Weights of a small GPT-style language model, trained from scratch on English Wikipedia: 15 heads of 64, a variant of Muon for these matrices.
MLP neurons of a small language model. Each row is named by its layer, matrix (gate and up: input weights; down: output weights) and neuron, and shows model dimensions 64-191. Each number is 200 + 30 x the weight over its row's rms, rounded and kept within 0 to 999. A neuron's up and down rows have the sign that makes its largest values positive.
After each neuron's rows, "fires after" lists the tokens most often just before its 100 highest values on Wikipedia text that the model never trained on; "fires in" lists the words (lower case) most often at its 100 highest values on Wikipedia text that the model never trained on. A number after a token or word is its count.

L5.gate762,271,184,220,152,174,221,195,235,215,214,188,203,159,151,232,184,190,217,184,172,173,239,192,205,266,185,166,152,204,259,214,260,189,267,150,217,186,160,223,201,194,212,191,234,168,231,212,240,232,167,194,218,225,129,197,228,247,223,228,235,172,191,271,194,201,219,211,208,163,176,228,164,219,223,212,219,189,216,190,252,158,264,216,209,192,216,162,170,203,221,164,196,211,200,225,217,191,240,178,191,215,157,215,243,176,199,237,180,210,241,207,218,231,189,190,173,200,182,265,232,210,203,209,196,164,229,236,157
L5.up762,191,209,262,184,199,159,179,242,177,237,190,231,196,175,244,156,195,159,210,141,193,253,214,208,215,202,176,198,171,253,200,210,267,242,257,146,205,223,176,167,222,221,254,171,190,246,200,220,251,178,158,191,163,212,222,234,223,216,174,210,199,214,271,142,163,238,232,145,173,182,145,210,224,197,189,153,169,206,165,216,135,262,134,182,227,189,215,214,177,245,218,223,218,208,222,235,241,214,198,217,221,224,149,215,159,145,223,203,188,161,221,180,200,229,221,212,198,218,228,188,198,197,206,184,181,224,156,196
L5.down762,149,230,231,180,213,194,211,173,220,211,203,227,143,157,195,207,178,236,162,183,147,190,251,305,208,178,188,169,132,214,192,245,169,187,205,161,197,258,198,147,193,198,203,178,175,220,206,237,191,159,241,231,189,218,198,183,186,170,178,305,182,220,189,166,212,234,240,229,191,235,170,194,197,190,152,239,197,232,194,188,152,191,152,211,209,236,196,211,178,220,148,140,225,197,226,214,201,194,185,187,219,229,182,212,168,211,154,197,193,217,136,235,255,217,221,195,150,179,201,231,174,206,230,180,167,257,202,185
fires after: ")" 21, " is" 16, " was" 7, " born" 7, "," 6, " company" 4
fires in: "in" 21, "is" 18, "a" 12, "was" 6, "an" 6

L3.gate646,210,221,216,226,181,151,169,201,237,177,216,161,198,205,175,222,173,185,189,251,214,219,203,154,204,227,179,176,155,164,214,203,175,203,219,194,172,219,213,216,252,181,152,184,224,157,188,187,205,165,212,173,233,152,240,219,234,225,177,221,247,247,214,209,149,202,214,195,215,223,249,180,227,174,236,179,131,231,186,218,180,203,157,135,181,218,188,218,201,196,176,152,165,231,158,233,196,141,176,273,167,179,210,220,226,235,199,202,211,197,129,217,216,208,189,190,203,227,169,195,216,227,232,168,202,216,163,153
L3.up646,233,172,182,210,211,219,166,198,185,184,183,200,183,195,162,209,155,142,207,173,273,177,246,221,235,160,181,193,199,149,196,186,190,192,166,198,201,210,192,230,193,224,225,218,182,213,220,143,179,170,250,180,223,231,240,249,193,245,167,227,225,212,159,267,210,220,170,196,206,235,127,198,145,128,255,216,178,173,195,214,212,261,210,231,217,227,192,191,193,223,196,197,175,231,217,246,170,217,207,222,218,224,224,181,161,215,202,215,152,226,244,195,193,215,220,198,211,222,171,224,181,242,192,178,153,202,199,194
L3.down646,184,240,202,153,249,213,244,241,112,197,172,160,202,213,121,257,155,213,214,211,211,208,160,184,174,203,127,214,167,167,229,181,164,238,206,207,203,129,203,222,181,224,261,182,217,188,155,146,178,150,224,207,209,181,198,213,189,233,140,284,191,226,241,211,227,199,187,193,205,197,170,167,219,180,225,193,175,204,206,190,226,255,185,230,172,184,209,196,186,163,197,263,164,216,256,176,183,203,207,239,203,166,174,129,125,208,219,202,195,153,243,165,204,190,201,241,221,191,208,218,183,255,242,209,238,217,172,198
fires after: " |" 20, " on" 19, "Ju" 7, " (" 6, "On" 5, "," 4
fires in: "january" 24, "june" 13, "december" 11, "july" 11, "us" 9, "october" 8

L5.gate829,224,241,205,210,198,176,186,226,172,164,222,190,199,226,231,128,241,204,199,196,163,180,199,185,186,196,217,222,261,157,162,163,260,142,155,183,180,208,156,150,180,271,214,185,233,162,179,156,148,212,228,226,248,210,180,205,186,197,169,190,141,211,184,246,244,194,223,175,205,185,199,114,197,242,181,196,203,164,232,198,218,159,245,208,215,144,225,194,203,192,257,196,213,126,191,218,207,217,226,211,220,207,229,146,197,97,180,205,271,165,196,218,192,173,199,201,245,221,222,227,183,224,164,175,175,245,185,173
L5.up829,149,173,215,192,195,202,198,182,219,159,241,227,241,181,219,210,257,233,179,217,239,225,132,166,181,202,232,177,252,224,228,205,175,204,227,201,242,187,261,180,242,145,236,187,208,206,242,236,164,178,216,192,272,267,168,234,203,168,146,197,219,181,214,216,170,207,234,222,221,225,211,220,189,176,236,227,193,174,248,216,198,219,205,242,205,226,179,206,251,222,221,165,227,200,206,195,220,198,191,198,195,203,188,167,170,159,214,232,210,190,183,197,194,219,212,116,227,160,190,222,243,221,218,211,276,219,266,244
L5.down829,198,235,184,234,194,229,156,205,234,217,189,240,236,179,150,206,300,198,178,193,185,232,210,208,199,192,224,198,237,165,185,192,196,173,185,232,155,152,236,198,263,211,219,239,151,189,211,231,215,163,200,170,250,234,205,187,218,225,194,154,245,233,228,200,182,170,233,235,222,160,134,213,143,223,185,217,200,214,216,210,235,210,213,185,208,253,192,194,206,164,187,181,212,228,152,164,223,163,197,160,223,174,274,250,183,184,234,250,183,178,212,182,200,190,193,219,176,240,167,185,262,208,181,194,184,215,158,241
fires after: "." 39, "," 21, " that" 5, "\n" 4
fires in: "it" 66, "there" 28

L3.gate651,173,224,219,282,228,248,213,207,175,185,189,206,208,218,215,193,200,170,189,156,207,161,138,228,193,216,166,225,244,161,209,281,211,165,210,223,215,204,174,176,204,205,185,216,205,196,210,215,221,151,160,151,201,195,212,145,211,206,219,179,234,208,196,166,210,231,208,204,200,174,194,187,217,215,205,168,234,240,162,183,231,201,185,186,114,229,177,196,163,217,206,238,205,219,268,213,189,196,229,232,155,163,161,193,194,222,229,177,132,190,249,244,159,204,184,197,244,226,300,241,193,176,204,205,256,197,191,176
L3.up651,223,187,223,200,221,205,155,183,166,149,211,178,198,181,200,175,201,207,143,223,185,220,173,215,174,223,205,209,176,199,193,206,185,244,207,232,167,131,213,199,189,206,200,208,156,193,145,218,159,142,223,251,194,172,201,173,229,195,219,189,214,218,153,245,209,199,222,208,231,250,225,214,173,190,160,238,175,153,214,161,206,169,196,140,195,174,182,198,226,213,166,214,217,224,146,243,228,149,167,203,175,182,260,229,192,224,172,251,206,220,171,166,173,186,228,198,207,186,168,214,204,209,156,199,179,204,197,172
L3.down651,125,204,202,199,210,209,207,163,237,153,163,190,148,163,208,219,216,183,193,172,187,195,189,223,189,184,185,197,213,199,177,237,181,242,246,226,189,187,260,181,220,254,245,228,224,223,184,235,156,196,219,109,158,234,164,165,184,203,203,222,196,237,183,233,215,249,215,256,201,189,211,155,201,229,248,253,195,231,180,170,185,230,226,223,172,226,220,205,183,167,148,200,180,185,179,228,161,198,207,177,191,211,198,220,160,227,197,188,227,204,188,183,199,232,241,239,164,133,182,228,228,202,200,190,218,180,296,228
fires after: "'" 17, " was" 14, " it" 13, " is" 9, " It" 8, " " 6
fires in: "is" 22, "also" 13, "ve" 7, "s" 6, "actually" 4, "still" 4

L2.gate314,178,178,247,222,207,238,203,234,192,187,235,207,155,227,147,193,226,218,199,151,213,189,164,226,224,176,223,217,229,129,198,211,239,166,204,226,179,156,158,180,203,206,229,192,231,225,184,224,191,178,203,176,220,189,223,235,131,150,216,162,255,190,217,217,217,240,214,218,174,140,242,239,228,205,209,192,211,199,181,155,149,217,274,131,171,220,183,209,219,177,236,211,204,275,176,247,195,223,230,223,178,200,166,259,221,237,198,203,158,230,164,182,181,179,171,128,179,180,246,194,235,200,143,237,162,234,187,196
L2.up314,234,188,242,196,179,199,194,177,225,224,245,193,219,188,220,229,202,146,184,256,180,180,171,192,196,184,187,165,213,188,202,260,250,226,201,208,192,210,231,201,174,223,261,229,179,173,179,199,164,172,222,180,240,215,190,250,216,279,190,165,207,243,153,207,193,258,155,232,190,163,162,209,202,199,197,175,195,203,239,227,224,200,201,148,235,229,171,137,238,186,163,219,275,182,210,210,212,185,241,194,185,214,215,161,177,230,172,208,203,208,248,204,177,209,181,223,192,192,207,223,158,212,185,178,161,198,214,175
L2.down314,188,180,170,182,272,210,207,173,194,173,202,221,164,215,222,257,206,181,181,177,208,186,182,269,152,254,196,198,219,217,190,245,162,256,171,201,239,210,242,168,229,214,216,176,197,172,197,182,184,166,232,168,211,231,196,167,132,179,187,203,267,154,228,233,213,211,250,195,224,164,208,241,174,210,244,249,210,248,208,174,152,184,185,194,184,240,221,219,170,182,193,219,202,199,146,201,209,201,214,205,199,209,177,223,206,170,183,171,194,202,214,165,228,199,211,214,212,164,207,211,160,221,190,165,213,174,307,231
fires after: "s" 19, " would" 12, " to" 11, " may" 8
fires in: "are" 46, "be" 34, "were" 14

L2.gate807,180,179,213,230,234,232,184,174,173,194,205,245,205,171,216,216,239,167,215,199,147,204,213,214,208,256,218,178,201,180,177,185,270,246,178,176,225,189,194,290,197,195,176,251,202,176,196,175,159,190,180,217,262,204,205,204,230,199,174,164,215,209,215,175,203,194,215,137,225,181,173,181,174,171,154,217,183,188,174,214,187,219,226,210,229,198,191,233,221,219,169,204,266,250,189,225,205,169,209,189,196,198,212,189,177,196,164,197,129,214,199,206,201,221,203,183,197,208,217,229,233,167,203,187,157,193,162,241
L2.up807,225,154,137,195,193,280,218,202,236,203,254,207,205,172,170,193,200,219,223,171,222,183,179,149,264,187,233,186,197,177,200,233,251,217,168,227,205,178,181,246,246,262,196,183,207,144,147,218,209,181,177,235,222,142,170,193,216,187,211,171,201,209,179,220,206,211,222,178,224,181,222,187,211,223,163,156,158,206,251,174,241,197,209,217,176,186,179,174,154,167,192,189,159,154,186,208,182,245,232,227,197,212,168,201,213,193,235,238,216,280,236,191,177,230,252,212,257,188,201,151,255,179,229,210,207,191,248,231
L2.down807,228,190,218,207,181,217,216,161,227,214,198,173,205,210,216,223,185,192,213,205,184,232,186,138,228,244,256,212,197,196,127,219,215,238,227,187,226,188,241,197,145,242,233,185,202,159,155,213,196,217,176,224,191,159,207,224,196,168,248,187,232,231,228,193,184,220,248,211,178,229,194,201,188,227,192,192,152,261,184,228,235,223,226,155,169,178,217,217,97,205,191,231,224,159,226,237,207,257,215,190,189,169,197,181,197,243,241,155,203,165,225,133,214,209,199,210,200,172,204,188,201,195,164,219,143,167,242,178
fires after: " It" 21, " it" 14, " He" 6, "'" 5, " This" 4, " first" 4
fires in: "was" 50, "place" 8, "is" 5

L2.gate557,231,209,221,183,106,191,159,245,221,185,223,210,225,246,224,227,175,156,209,195,144,172,253,216,195,229,172,260,208,218,191,151,208,187,186,232,217,176,233,185,170,204,207,176,186,192,213,230,190,182,189,124,174,233,205,192,204,213,245,250,211,238,196,206,170,186,211,202,174,222,198,158,169,209,181,206,204,207,176,192,232,218,187,190,185,213,155,207,214,222,231,187,160,242,241,226,169,204,158,232,172,107,208,202,207,206,194,185,206,210,201,198,212,193,161,215,181,226,234,172,158,199,192,216,202,132,166,201
L2.up557,150,171,190,181,201,167,178,236,194,170,202,189,244,191,227,195,183,215,176,186,204,155,141,168,235,189,215,212,215,184,221,167,191,202,210,186,182,211,171,159,238,211,197,126,187,215,229,167,225,183,183,160,211,190,152,147,213,213,166,201,182,240,219,147,225,179,152,165,198,200,201,186,239,186,246,154,169,210,206,238,196,197,214,195,244,130,186,222,218,193,171,206,203,204,224,187,225,260,167,240,154,167,191,172,201,158,175,201,151,226,253,205,217,213,215,199,227,213,237,227,214,154,213,228,157,183,190,158
L2.down557,182,167,177,177,219,250,210,195,144,165,200,218,213,213,211,174,195,158,138,183,195,199,185,279,196,171,173,180,162,208,173,216,188,182,179,229,208,142,224,203,253,232,182,165,236,167,223,233,222,218,204,206,131,191,175,216,192,211,215,191,177,237,198,239,166,239,203,228,166,192,165,232,194,184,188,188,246,153,205,229,174,204,184,201,225,153,191,209,195,208,147,216,204,220,256,152,250,248,185,211,210,236,199,209,169,195,241,204,205,265,278,274,198,205,236,244,167,225,142,180,210,202,152,191,197,178,145,152
fires after: " the" 36, " " 10, " was" 10, "," 7, " became" 7
fires in: "first" 37, "only" 13, "the" 8, "one" 6

L6.gate766,203,230,202,130,176,186,169,184,216,247,186,140,186,181,223,182,197,178,170,201,216,234,254,186,219,221,212,244,186,210,231,172,152,173,151,225,234,158,172,169,173,247,224,204,192,214,274,241,238,220,190,169,177,197,178,188,166,159,141,142,213,225,223,202,175,230,182,187,146,168,183,191,198,179,231,209,270,271,156,258,157,220,201,208,232,230,190,195,203,216,165,208,213,227,201,201,207,169,176,212,220,197,242,189,156,176,164,127,196,167,199,258,166,271,192,224,184,222,152,240,190,194,172,236,149,240,197,196
L6.up766,177,201,194,182,207,191,191,183,198,159,249,201,211,248,248,210,229,137,212,206,181,203,209,198,201,209,202,210,198,194,214,243,187,196,237,211,227,191,191,209,205,241,82,146,233,158,255,208,224,213,153,187,203,197,245,221,244,178,175,195,216,194,213,191,199,182,227,180,171,178,185,189,208,247,150,214,233,168,202,214,194,142,165,176,241,174,261,219,181,205,157,210,196,169,202,202,183,211,180,231,225,160,203,194,187,231,215,185,236,200,188,216,194,195,154,169,166,185,179,179,210,232,201,207,145,212,282,199
L6.down766,182,173,139,210,188,170,193,183,173,159,232,233,170,207,203,232,221,204,214,220,186,203,236,205,216,185,206,266,188,207,213,183,188,197,193,188,213,209,174,227,159,181,163,167,160,190,209,194,282,229,230,189,206,175,164,210,183,120,242,175,144,204,232,174,176,181,136,186,188,177,196,204,259,172,207,224,196,165,193,216,189,187,197,177,227,140,206,201,232,229,167,156,184,196,268,158,172,214,208,176,230,213,188,166,126,141,243,156,226,145,261,218,227,244,232,213,182,218,140,130,231,169,158,150,206,196,243,171
fires after: " the" 38, " of" 12, "s" 9, " The" 6, "The" 6
fires in: "first" 30, "last" 5, "final" 5, "top" 4, "only" 4, "two" 4

L6.gate370,227,235,197,197,203,166,213,142,194,185,195,266,199,191,219,198,210,162,235,231,166,187,189,207,184,175,137,201,198,156,193,214,207,197,252,211,237,169,186,207,221,157,216,229,210,250,180,228,144,196,175,240,220,196,274,175,191,262,203,201,201,210,189,199,227,166,188,208,248,215,179,152,215,193,202,235,152,205,234,172,142,174,211,156,227,142,180,220,204,180,200,204,187,259,229,182,257,206,202,249,172,210,226,121,160,200,221,190,200,211,208,215,237,189,228,173,222,193,140,181,184,244,256,248,103,211,199,219
L6.up370,252,177,143,210,201,184,206,239,200,215,226,190,177,249,198,200,181,213,228,261,231,233,188,176,201,128,224,218,165,185,180,240,187,232,204,206,195,171,223,200,197,199,163,148,180,217,180,195,149,204,207,185,167,221,220,196,237,236,214,205,244,266,191,234,202,169,252,186,171,181,198,225,173,196,184,213,229,233,166,186,205,212,186,213,179,221,170,221,186,197,194,167,173,172,188,216,191,158,185,171,248,220,240,138,184,187,225,114,161,210,196,180,201,171,188,204,237,143,161,212,227,202,208,194,231,226,196,253
L6.down370,221,188,203,207,206,151,211,250,171,238,194,176,144,176,183,248,234,261,200,229,208,205,137,144,208,150,169,158,106,170,157,225,157,214,208,178,167,187,232,210,208,224,204,195,230,213,153,181,210,216,191,144,238,200,259,181,225,188,255,206,212,226,187,212,199,240,171,210,160,258,144,191,174,236,256,230,184,206,204,175,203,256,174,184,165,187,180,227,170,228,191,165,231,236,229,226,190,188,166,198,258,223,185,172,204,200,268,168,180,126,208,162,252,201,248,190,234,184,184,186,169,202,215,204,214,196,167,262
fires after: " in" 21, " on" 8, " In" 6, "Ju" 5, "On" 5, "In" 5
fires in: "june" 23, "may" 18, "september" 11, "august" 8, "march" 8, "bill" 5

L5.gate598,171,196,231,209,243,199,186,195,251,141,262,182,173,221,193,211,220,215,180,226,200,181,191,211,207,184,205,219,202,217,217,237,182,209,228,173,185,159,159,239,122,207,228,169,215,188,228,239,170,215,143,208,171,187,219,152,200,218,219,184,165,212,206,206,216,229,201,176,178,174,207,135,229,237,199,157,171,188,251,190,223,156,213,188,231,221,169,196,248,178,155,162,138,225,187,153,163,148,124,234,166,203,234,196,225,265,167,238,154,224,212,266,205,196,224,172,185,215,193,189,225,151,176,198,170,195,160,194
L5.up598,220,225,202,180,210,238,219,199,191,201,172,161,161,174,178,194,232,216,139,168,170,136,202,178,229,172,203,185,193,256,165,197,231,147,177,188,206,202,149,196,164,169,193,199,186,228,167,197,149,154,252,204,221,144,147,219,174,243,182,290,209,185,160,194,200,194,189,180,197,202,165,219,165,199,166,223,215,211,196,207,185,184,205,215,202,230,203,147,227,196,155,226,206,176,210,198,227,172,182,252,206,179,131,213,225,201,201,159,178,191,155,181,219,227,149,205,208,217,164,185,186,185,284,216,211,210,195,152
L5.down598,243,170,221,227,182,222,215,200,180,254,206,196,182,207,239,159,221,189,175,232,226,218,232,214,192,204,199,208,160,223,178,169,241,190,173,212,187,170,208,206,227,185,209,220,210,269,204,214,164,215,159,134,225,162,219,172,199,179,207,236,212,208,226,215,177,200,182,207,204,203,221,195,251,192,234,237,231,225,168,204,221,143,207,174,195,175,292,195,194,251,211,204,193,245,205,232,223,178,130,227,197,160,186,182,215,163,163,201,190,170,204,175,127,166,199,200,192,167,244,183,216,215,206,184,163,199,125,236
fires after: "'" 35, " as" 12, " is" 8, " was" 4, "s" 4
fires in: "s" 36, "to" 13, "a" 10, "the" 7, "one" 5, "an" 4

L6.gate365,259,254,229,267,169,177,180,231,262,235,185,171,183,210,189,171,210,155,194,165,204,205,177,242,162,254,201,226,243,241,248,228,198,191,200,159,213,215,205,183,194,223,232,127,227,202,138,152,196,137,202,212,269,202,170,171,215,218,195,238,156,239,187,202,169,211,203,188,198,202,146,235,159,240,203,143,194,154,190,194,227,187,199,179,203,221,174,211,224,188,181,167,219,152,173,266,154,183,211,198,213,199,185,199,177,223,188,242,211,206,181,222,129,194,196,177,207,169,238,187,222,221,187,186,143,192,188,184
L6.up365,230,168,287,207,219,185,210,193,222,233,186,203,165,207,211,224,198,227,196,213,200,185,216,177,186,206,233,197,190,214,221,190,250,239,170,225,145,208,229,192,194,227,183,189,249,261,189,205,157,187,221,273,201,185,187,255,176,214,247,245,233,230,223,198,176,239,189,215,147,199,193,227,189,192,243,167,176,163,223,194,212,206,262,225,142,190,245,251,228,163,210,174,196,213,201,179,167,250,196,169,204,212,155,174,215,235,175,191,212,203,161,230,202,221,239,200,208,151,191,150,201,204,146,222,181,229,247,184
L6.down365,225,210,182,162,192,196,163,182,172,225,185,156,218,208,225,217,156,216,187,216,216,199,193,267,197,180,185,237,174,207,208,179,156,219,205,214,219,271,168,268,188,221,127,208,203,247,234,212,209,174,193,192,159,188,214,247,174,178,252,211,161,231,305,234,127,236,191,193,140,230,159,197,175,207,187,202,177,192,245,184,173,217,240,207,194,198,222,204,191,189,207,178,204,211,195,168,228,223,212,220,222,190,230,121,177,181,249,193,178,176,213,145,231,201,234,257,146,191,236,166,212,215,192,176,145,191,238,200
fires after: " It" 17, " was" 16, " it" 12, "-" 8, " He" 7, " has" 6
fires in: "was" 43, "been" 9, "remained" 5, "first" 5, "then" 5, "subsequently" 5

L3.gate553,209,218,200,253,212,203,212,213,211,192,208,244,238,271,185,211,240,184,210,181,184,202,180,205,205,149,191,193,219,207,255,205,303,188,161,215,219,220,218,188,206,185,206,196,176,152,279,220,183,194,213,187,206,236,196,220,226,209,176,128,205,226,171,226,165,273,188,182,226,187,211,172,237,202,230,188,252,192,171,137,222,206,228,153,183,125,207,201,227,255,202,178,194,272,175,216,168,188,238,185,208,175,161,205,222,229,200,194,234,248,134,210,192,120,219,192,200,197,206,146,208,208,161,192,202,170,197,167
L3.up553,198,182,196,206,128,218,205,188,223,154,231,189,163,217,192,191,206,234,151,209,181,237,175,253,193,203,216,221,232,213,204,185,196,168,243,204,241,199,200,214,209,196,173,236,201,175,232,219,188,220,199,238,183,150,230,170,227,211,213,248,220,167,250,181,208,212,252,187,204,168,254,189,185,196,213,168,202,180,152,205,171,241,204,223,148,176,241,167,207,207,177,169,237,207,241,240,210,210,189,203,229,211,215,215,216,157,232,231,178,182,199,155,198,215,263,195,184,206,198,185,222,186,190,143,198,218,183,209
L3.down553,221,197,198,198,196,176,213,194,162,209,196,184,193,155,187,202,208,227,170,228,235,261,159,222,234,161,271,170,215,228,148,239,170,202,171,173,208,203,218,233,185,231,189,209,209,232,144,194,167,170,221,180,240,198,190,183,207,161,217,225,220,179,174,173,230,148,243,265,188,245,169,233,190,190,189,230,235,189,173,159,219,188,175,250,225,181,242,213,215,221,176,191,187,248,251,253,201,223,154,253,127,230,230,266,222,191,243,214,159,157,180,222,183,255,171,214,183,219,239,178,253,193,175,151,177,163,200,208
fires after: "." 22, " \"" 20, "," 7, " that" 6, " (" 6, " and" 5
fires in: "they" 43, "we" 20, "i" 14

L2.gate292,189,177,205,222,175,243,205,178,203,182,256,232,189,172,199,225,197,182,167,187,216,218,207,140,205,209,251,215,237,174,246,210,156,223,246,226,203,209,217,304,170,214,228,184,246,269,222,273,194,189,188,190,290,209,238,243,194,135,176,201,191,210,216,196,181,175,211,157,180,200,219,246,257,135,238,178,198,220,197,232,192,235,190,221,189,178,215,184,200,217,206,142,190,186,172,251,193,162,190,203,164,175,225,192,152,185,209,213,188,209,197,208,138,190,166,237,192,170,227,219,223,246,220,157,198,231,197,246
L2.up292,180,185,219,223,185,165,187,195,178,180,203,219,185,170,201,198,214,243,238,185,191,262,184,190,142,235,180,220,188,161,168,154,227,228,197,210,190,231,253,221,178,182,207,175,204,172,185,219,234,151,168,175,165,178,255,223,242,233,244,200,176,235,191,193,219,210,209,226,226,190,209,228,226,259,193,187,229,200,212,182,238,230,210,205,218,171,156,211,181,201,219,205,209,170,198,192,176,177,226,228,221,155,222,176,190,249,227,238,143,191,188,226,177,197,201,220,211,213,172,176,192,206,225,179,230,171,185,244
L2.down292,183,200,199,185,179,185,174,218,189,144,175,192,189,197,196,179,232,196,208,265,217,228,189,201,177,227,193,216,178,217,231,210,191,162,208,243,189,199,214,257,157,202,175,220,202,216,204,167,209,209,173,242,231,197,151,213,188,151,221,220,227,238,187,183,232,162,199,202,238,250,202,197,206,130,220,229,212,183,164,259,216,230,196,192,193,172,217,165,214,165,227,216,190,209,153,220,186,169,239,179,217,123,151,176,248,192,211,177,271,170,200,190,209,211,202,177,224,266,203,219,220,206,213,232,219,180,316,208
fires after: "." 39, " University" 9, "t" 7, "th" 4
fires in: "it" 56, "what" 9, "of" 9, "that" 6

L2.gate298,192,137,195,166,206,222,198,182,185,144,249,206,131,206,228,229,205,228,218,157,166,171,156,216,198,194,199,231,168,280,193,172,182,247,188,231,174,215,178,182,211,152,170,143,189,181,186,251,242,245,200,221,169,209,241,206,183,160,205,232,204,224,171,175,189,197,229,192,154,233,206,210,205,238,240,195,175,250,192,198,232,202,291,186,229,210,214,169,191,168,210,211,242,267,160,197,216,156,225,164,177,183,148,189,204,200,190,192,191,199,199,193,218,213,149,197,221,227,218,138,246,176,204,231,156,169,198,195
L2.up298,116,157,210,178,198,195,225,208,210,142,251,191,209,207,217,176,220,244,243,210,147,212,175,184,202,180,221,151,148,214,181,166,212,246,187,245,171,190,285,224,194,226,140,179,196,203,170,234,213,229,209,215,172,230,169,207,197,163,240,179,196,195,160,223,232,197,223,187,188,188,190,166,187,214,228,214,166,246,202,211,204,188,261,235,216,170,162,159,155,222,167,224,223,180,227,217,186,200,144,180,169,209,214,203,188,156,151,225,168,188,161,230,190,223,182,210,185,232,221,186,218,196,190,187,217,172,183,215
L2.down298,173,186,145,211,243,188,225,192,195,191,136,187,201,213,216,211,193,221,196,218,176,191,219,125,143,213,204,165,194,230,195,239,200,237,181,157,252,174,182,234,200,228,165,203,159,238,170,144,296,188,212,252,230,191,201,171,201,204,152,225,212,220,256,156,222,221,226,204,164,240,208,210,182,200,245,269,215,261,197,182,204,200,158,199,202,190,161,171,167,207,177,214,252,176,206,164,184,209,251,188,204,156,208,195,170,122,158,251,177,216,179,203,240,165,234,197,194,238,220,165,215,245,222,177,221,206,192,174
fires after: "." 27, "," 14, " of" 10, "s" 8
fires in: "such" 26, "this" 25, "these" 20, "that" 6, "which" 4

L3.gate765,179,188,130,197,241,176,219,272,155,164,206,260,213,189,214,204,209,204,161,192,217,251,198,206,264,188,220,175,181,244,185,207,188,190,172,242,262,174,186,227,195,225,239,208,236,223,209,207,188,156,171,191,179,160,204,262,163,199,230,192,223,211,201,178,168,175,200,258,220,182,234,163,191,223,227,193,201,259,151,208,187,171,235,224,221,243,205,153,196,167,233,176,184,242,236,188,162,188,199,193,187,181,229,270,175,142,182,250,207,157,176,263,182,174,195,187,198,148,191,147,249,172,166,182,182,133,209,217
L3.up765,242,276,192,214,245,160,210,192,229,172,229,225,148,137,240,204,232,243,187,210,192,207,169,138,189,256,225,212,216,221,230,181,220,170,207,188,167,214,210,167,155,225,223,213,178,201,146,170,170,188,205,236,201,239,186,214,205,220,189,213,174,153,162,190,199,199,217,187,211,255,144,224,220,214,136,197,215,216,115,165,197,168,171,206,240,131,160,176,194,198,237,228,201,213,208,214,234,191,167,201,191,194,197,195,299,197,218,178,181,184,252,209,157,207,210,218,229,233,231,244,249,192,152,198,231,145,177,240
L3.down765,188,227,192,209,220,224,168,234,204,131,211,171,214,187,161,193,196,213,220,228,185,210,193,171,228,168,249,183,208,221,244,215,191,193,279,205,221,176,231,168,212,221,175,216,210,185,202,218,222,191,221,262,224,221,182,194,186,191,178,178,230,226,227,206,186,184,203,206,195,232,204,228,198,165,191,197,203,129,172,161,185,203,218,193,176,182,174,177,159,162,231,168,181,241,181,232,191,253,175,173,231,233,201,215,203,176,190,195,216,160,154,173,194,185,183,266,178,209,161,225,225,257,181,235,166,210,221,214
fires after: "." 56, " that" 6, " where" 5, "," 4, " and" 4
fires in: "it" 91

L3.gate534,186,163,197,201,221,187,202,190,285,185,204,201,188,231,184,193,246,187,221,231,204,166,236,197,233,209,201,216,294,218,215,176,207,197,177,203,160,188,224,147,246,260,241,178,253,192,186,222,175,215,249,180,185,175,197,203,199,229,153,187,197,130,165,194,171,197,270,170,179,207,182,189,231,185,213,223,165,213,179,217,156,221,239,216,224,190,213,158,211,237,199,219,200,229,250,247,215,239,203,191,195,179,215,194,232,204,213,213,208,183,186,199,215,235,196,218,143,235,197,180,220,247,161,222,134,238,150,168
L3.up534,181,162,206,224,209,165,161,177,202,167,167,186,217,173,222,222,237,192,186,217,201,180,174,189,267,171,144,180,228,194,201,214,234,216,170,147,161,216,175,198,209,191,243,175,161,170,188,211,178,171,220,230,241,231,226,234,197,189,198,283,215,171,150,225,168,147,195,184,224,186,197,193,200,186,272,226,178,211,144,193,186,200,181,236,231,231,195,175,223,188,180,207,164,248,178,196,149,206,254,212,177,146,210,194,191,227,169,174,183,207,169,195,151,154,188,171,209,231,226,212,207,171,187,179,147,184,199,188
L3.down534,254,192,257,197,220,203,155,161,188,196,233,199,202,208,222,217,218,245,192,230,189,223,241,263,253,236,176,216,171,172,272,239,211,207,207,210,174,215,200,156,208,236,230,201,203,211,206,226,195,173,208,194,270,185,168,249,188,228,203,186,265,185,276,187,151,222,192,212,172,174,209,247,214,155,167,184,172,159,168,173,184,263,186,194,218,271,207,188,215,197,156,199,194,216,240,222,217,224,240,236,203,136,221,177,169,149,208,154,184,213,193,128,172,146,242,167,196,210,163,195,168,191,201,181,169,231,262,172
fires after: " the" 28, "==" 16, "s" 7, " be" 6, " The" 4
fires in: "first" 34, "history" 16, "been" 8, "of" 7, "begin" 5, "began" 5